Weights of a small GPT-style language model, trained from scratch on English Wikipedia: width 384, 48.7M parameters.
MLP neurons of a small language model. Each row is named by its layer, matrix (gate and up: input weights; down: output weights) and neuron, and shows model dimensions 176-367. Each number is 500 + 40 x the weight over its row's rms, rounded and kept within 0 to 999. Numbers have three digits each. A neuron's up and down rows have the sign that makes its largest values positive.
Before each neuron's rows, "fires after" lists the tokens most often just before its 100 highest values on Wikipedia text that the model never trained on.

fires after: "1", "2", "–"
L7.gate406:535543487449534550547459558526531515502498516550580460487531507480535530575511477558483487515470473569441514488459504570540514539555564440479444530380492477464465521613469483507582584534510513495512541461543506479429520495502467476407525578436488539608520441463474517561481536464459474486542459404482440561545449483493429523551512496409488537568491489468449517551522462540431494483476517546509414483499469515390500501440510469404445551531492478498482456371541500463452463494450499482438467429479541585434483488449546500501545518540522513469494555460519522483542440502490471490
L7.up406:478514508510462492516441459521508505537544546535497485491476490533513505555472502496489503549427498525551501476506410579541534538534610423479549568506470511517475505447500533503556564536540470514433487390508480485486491500516520466481479573482511475514460490500547484566513481538449529511505534426464427481519448453478456557494470473451578573507553524407522516521547496499483452533469451505490439465480492543521501521487560508462494560529481492497539530475494568458510412532513517521512505446485528536478528477509477490497542465553492537530454482524482523499518505496487470484
L7.down406:560494404463551532463563549517451485404479461478478538480482559553499483443501478475538486468548482518490541459506537517431472451469446521458559453457455390461532433567395510472513494550502499424490598510532547488469536499504459548474485617486486497491516461441479468473467534469531517535532511582495494481506461561492429506470532558527519517531517515473480575507504530525564485464555506626573546494466549481463447484513497462504508527493511549475506500552511484517461511488578556572474549461513455569575476504451492464469486544502582475447501511479509512486479517542457487493

fires after: "2", "–", "1", " | ", "."
L3.gate66:427489529456470518524534525530564453566499534535501532467483526563530574509509443492526489596508443465522537504491541531457547480518573492494465458495489502505514466486520521509542525472543417486449528472461488450518477438494456459513474530428537418524532518418514473455485452468552529486366486521520469492451556561478541538479497495565504543523538463521534433456572489456529472516446485495501497495564507448510493509480550479522552597529532461538490485535491503581531467498520387513544497435439532507543503447532485505527506537474477489452492470499393477533470521443509444499
L3.up66:561527517430495515500464543465526529457491473544514518501483552525477400497509551534553450581478478381495493511443573538583501518494516530529507512538498528474503469507512524525550470515472470556521500499536584487422478440493517439446417504532488515498576484480520449413488488513487602479485496513475498500529483543537455484512478510523479502411563432522588439506525465468538460492458574492469425538464472426475492564468518532427560536519538508476523557561463528539502457542557473543484552422509529422576532589489501534480558490564480463472431472504455428521514495489505467511
L3.down66:471491534486520488485503485514469486526512490461530519459576430498488518534442442476482459459469431573459446517561526475457436490499483499483470518462485468524543513482510444493495484481489508413466512538513478460560481482506505542563514566477540515406512481513438581531488465454502463519623485484475524498446498505516529508528496462497492477526450522508423554500456548567446535528559458728527528505522496509544558463532462432478455476526445463497477467461554469480495493502420497488415514590519433547404526460517500491531427485499432484513477544506571518466440513507473504553

fires after: " M", " G", "z", ", M", "M", " V"
L8.gate877:505460540488525544505424501448594555529423502476435515525506447534311530462530475519495494451540538511557489461455531495486560512447447568510481465497496546462530559486514465536488498500535455515528540501481596494454500543525459481438475538533477444511477493517469519468490554547450493510518540478478589540453567512531478419414510499458508467499447505514513531550455598508428406442481462448601508506450496443491464548452557436434543430491507514528541494523521429478573467517475572555563506464525516530459465521487500554516485488606551476543482474450499513527532530531513554500
L8.up877:469526502559511541493518488510498512508467567521570520527502565522539562517618494450522491528466500448594531617496499497471476542498418491557462487489604550490471489515474491518478491528558457579475580472503491503489579508485503470495522474542512545483496571480531506469428521526508451463462460476538441564550527487491485525460540487519502410485529498539486557451538436535537476577503535459549541531516496478550497408515478533497532569465516519531488507506525497479478483580469478494555466535395536512536494455445492504507432428514553473480474452492492438475556545510538480494
L8.down877:460489438496481483504497487501484460469491442426487599488427512538510455563496519482506508517525521504519490505480444477516438466464460543471602489478551481486513523560482433493517504464496502508526464403524439451505471490561570441514500485543575488551488505503510513442435480476487500449501503486479468491538512510564466484489527503485465460480591471471518501477519478532561490637493456578560548543488532557521504519562551528458442480497530522556479486521524505485456512507497484531527429529449525539462486502502444530584482487559443509470508470499466488507503590542507452470

fires after: "\n\n", "\n", "==="
L16.gate810:522568480525463506408493522485438475521529567506543503543518550538365541528543453496470498478513423496429468505506488434502472544604568491482517505524434508496497496470469469497502490505478509486587503499497440541488511489547461520443509500483521449519504472486430500602508394441494516514517527478427487491434556565535432520542526466448546509600545498542508495479457577506519441512462480447506439489555458483522476546474508513464556499481531481588511548484489507483521522485521470589451484511451535470463488567487511537543479434494536454479542597433440562526482468524513497555
L16.up810:516582474501513491510499544554487480547445458526496534512644457552401510535577477504461523502527418492498443496573511479465496565540528548493536508523406447463515567464470440546531457530505512508575509475522499510517456439462450538494559519428458512492488535469421533509504528451478517506524518436423461495501478495563481490486510466483563530619456497483481525422528456446530439486523498511488542483499516389530443450536528487482518507463543487540530450523504512452474480507508479484454454488484498534477506456465459480593498464491532457478528511481508544492508544517550464521
L16.down810:502575455498513548538510498535582468525453491489468535431599511506510472514556503535473544484527452536493433500483496543462518525522488460494552594596501435433467537470462484519477459529468451523496533455512476506492481484457430518511542475443452555483494512515496499486476572517549480509508568471481489518556454454587506487527496475545555514553511469487497484447498470506549464460510499581475517485502527479548455483519474501554545515447495497537514456524459474573516450515440483546509462510470418529525502448453460513446501488541472484519531469499506425462510491573500504484

fires after: "2", "1", " |", "el", "–", ")"
L3.gate795:493516469477408567474534499566486524539504494516544516622508534460519500530435470485467519576541510413564479514518515586553531469512496476489592462513530413479475444488633444520519517549532485499514530479507533449448540492506585504499518486444482464525473496496545511467424555519463474571529458542414516540491459553473384505482534503479509523532457523510497517509518512509493464537499460525505481460407511487551494528493505452563463491528492520521505504525499547476522578572504475541484539478525524516565562455416495524463504470429481430506467530452488505544525565532552530503
L3.up795:452478519511503442471450480500447485509565531535511479490494561582578455556513465436489445464488494506543502520492559497504554502467435487529493468488458607513579515528509463512539523550458469485531592543524517553515449517557518517504507461525556507499423441486526465496461484472436412558414421492452508511449528520480478594444437500410529524490523394472499522530474515467493470485546484522498461561503500506486441556523609515458458522514533518516433543502465508475499460468509512509452491423459533525548539504496558524498534488513512509448467603464460484578460526436460545553
L3.down795:515525483520505562559558401493501579495438461439552573508468507508552487459420548487498527515560499477529488452523509468470482501541503512498482467486521412509477410498607500555582435524481506473535536446484497391499458499484455536464526524509437484500601477485490570505547506521489512527564462574473508506506511513501471481528549472485496504500480517503552523491510539559466526514497486498422502432475472490531463445477426473507421468491529556484577516498514532432483494539491468480473531557538460477500502479437522488541474565481477463550527460471471549560577511540526526486

fires after: " | H", " H", " l", ", M", " L", " M"
L7.gate195:516505594545478456544397472474500525585490475492475474523444556545544474518501502493512495484485548485468496517474559503505539470573504601484506480506536550498454481468500434522495505473508543470459462542466520543493517556480515496464503439504562487507490549501518408514473489457402448526494546476472518460425525506489487551410472509426475413482512411442509533487510445461546489443500492468527462507488535494424528477549486583508506443474477473538490583558497523443530534549458429563457581473503578484501442551493465469511528501561513509519440491514537471573482492520508461605
L7.up195:480518463561471461533510449512528481513463519517474466423519558487603457460417426540495523556557570536548447526445525462560519493434425558506515438516545508553498492455497470509545491515453490543428485453450515478522541539534494491482473460488521503454487517376551552492521536502499500466538540508412534583548548474477465473479523425495525477470487457502517504553506535502488467441582434482584544481485473494477479510541500523456488570465482458425534568457533467512519483506417441458470446551569525479520485512444504509466536516543570539402434603537517465494505483410465461490
L7.down195:495456460453477509522466508517484546507496550481497533518465539537530511495425367505490504537488504454536534475469495446493546489464488466500516546441511499543525537432473436500459542531524452525491535518514464507562434525561431550535497402501488500487483478435481561558434540476535536550436476478459440551499564516482446512493532512541495458507574501454469476501535548483543527458520430594559593509482521569559440524482480486508529473636489481444501464478543459526523449540469518545512550502492461530519442462509501452499462463524487447471470518561525466498527519414492520442

fires after: " f", " l", " n", " th", " c"
L7.gate298:413510511522536561485537495468483513436508506472571487519478495474556450496528509465463539452471513480483506513474576395546531446502526480469541569500537524483435496536498491409507511446415515561461468522472497539457522511484458447494478507518469495431455444515501406531437531519541513503461538528506503514490508533461520465575485572473520486529471422532465488514527547466542461468492541451519439501550490550542557520489542451412497509509526496496535528556482475520520466473521499465529519441504485401492427521535549544528518577455567508499529526492433491543520415411483468529
L7.up298:463455532525582462502542450459503493477534498476467467464511502444548491549550537436417522543602523511380521492516528476450518530525493489477517441556479437513459497521463470500415541494499559582425483464475464463586458486473491438464448519510446446513516440532494530517516461516472443483551551460501475489568445510489565500504518487512524540495495503536480561468565494512465506497457573503546526503500531462500484493534531414490520505483525446442543530471584610540544516518435504416518422527480456441536505529462513504505544477496480491480498488554627470508497483489492513484
L7.down298:534471540501537488414499467495479443483544597521436515485509436507544543520491483475488429460428522517495481438525413497481541552527539511524560483485486515497557553483532459537475515487558489496466480405449531433463529465560522571518524520428470569564431527511527512525598480401545450499492464510554516550546515453485476521440530452492481551490491579539530541462458511480456460488504546502477502542538523507554467527504501414449474544540474436474495477493498527543505468515448533485454504549506485495557512450429465455487469539524433509522447507525472586514473523495464517434

fires after: " P", "M", " M", "osp", " Arch", " Pl"
L6.gate148:489466416460411436540473511533489535513467498467498418455553531527454483483460464562496540434508513516499570459571510477447533510599400490490511549497549515567501487510451467520541512518534520491562550499487485555483582504502496476493581501543516516493522525564508435470435482479390471537472539520427509478517507426516494543483481547410432553512490541485506565443509507469469464548446465491510610538491536478536534490452535588492534469493504513521549551519555519478547517472523503506501540501485525563507531502464478503592520486534487497503517523534537536502477430525472493500
L6.up148:497497484510503558435490513537567588519506547509510455475469414466434538516556504540594454463446504530469520474513533515481472498465437502554535484489559492562463465503470449543489509549483494495590602527532508549499478549439531546455499493593549545560517563463522517503426487583440476512563541615544504511463478469557538533451444487517406537505528460544490517444522414564484437514451444517514462529502549488517478512503512541469562556455481511566548528438508531576536508509448426528502521544509507525558522482510520426514568420526530386566511517425488458461503492481491416489
L6.down148:485520564445541469455471469488481480466521504523472473525559557483456468499516443466503511493518480459513451506544479471561479531530429485511507500512580490468488501502545470532461521532536414519459512523574477488511535534522507480463561493543486534490496447456484531485499552500591512555528436483454503568590570543499530529475491451516487464535492529549519420373474501532507580512472502514539496450577481527506473486501501578548556551547521526457472442483493535497478562509546476525451529431418517542512538473575519488508522435426498469522448540469505551530507517517577436579

fires after: " l", " c", " C", " L", "C"
L7.gate34:508583416424481452515499505379481534558493469494491467504493518481525484602521471509475575520412519515432518479479495506595446526515490499482536509532529555532560477538403493475510527514572479526486484581401528593508529512487484509462519506467465504432513497563482467487548509459500447529471505597440455497500550511612432470511421466417426432508439503553462499459492535487518519509462528465508485537609471507469540567455542479513565483460508493454455470462515539522491519439560487528479466499552508480495489473545526508560511509496475533463491512491463505583477535483485482501
L7.up34:521506526506452454561542479480530530604446501461524451562524533453446530448382512491530553496461562493475536481434509529517508515410502526527515469555480523466441503516469444507470542489509508501470470523510496459548493523562516532580506531473508519486593529522527532486589451485490506487507482505530508465475435504483466543519520452451488441491479524477485453507606439518514428450420490449507598500485410488416520503479488415480525518564561434535507530465517497463538502491473491512520502457530494493491531542478499549526487467458445523453501474496430482486453561549403559510
L7.down34:455473531451481442439521486486469487541561511494612495413506537514521582531505503460548495428446505477474494459432415439499493533506478481469522456368510549483558455522484466513492544462479461568532456526526475520496498493468477481493488498586519538492456470554521551535550532530420441438522452493508470566458485554572520515572499524537553543575477499449478508465518520510497508490445482550455545478525524498532447549468503497449475514552438493480478453464506500584504488465421457511519485484548591507491509543597518474541459510480552518476487499539481502508488522545499532487

fires after: "| ", "\n"
L3.gate251:564464461487514490518509478496491479529509541384500512526460432475567488519523473516462507441541447465490435531546496523479441500502499525499551528498526465507555494589530458531529545536464531470545549506495568533499579442539553449530505476492531550510519534522472543548463508535497443474519514470502478468507465575585559513469426575497525466497483506508469480498462454526485502514486507493554522461482480490521449549486508498552507473380467506469489509479464516503519401457504525465519534482462451521467477532487496555493470516548481574617503500461460459491499472569549468442
L3.up251:560530436490503534444528503494537451521501530409467479500502506474441481471563451481466502510488481544503417539496495436459460477450483486480540546503502559495573532480561468531463579541417484488510552469403497537500502533562479478496549489453492472531496474475437527539503509492468513413505549491567537477511464574511530462455510508517503505493409460546526536449542444522500511470548538467484543486478518496494430476516570539479509416438509513456527534449472521468492546455529524511491469467476495450550434463450478547477537484562465490503481536473453502456527501498395467543
L3.down251:579484489445468464540466536503429494486510521416486533569539443463610440458539546542453508498507425518443452552559492537506437548439463498458530457557552511455512491529450545526497479484406494445534532519470482521497571415526556489493518537435441493513546473560491529523477491498464425463564560512511502525554496580525548556473485486503559472510495500491458559541527504496497438467502485581528563453467463417521502440521510516481516499437504498486488510479514467508509474499442526488515507479501458563484546528453526514525489533512458508626519548493506412466535465517498493488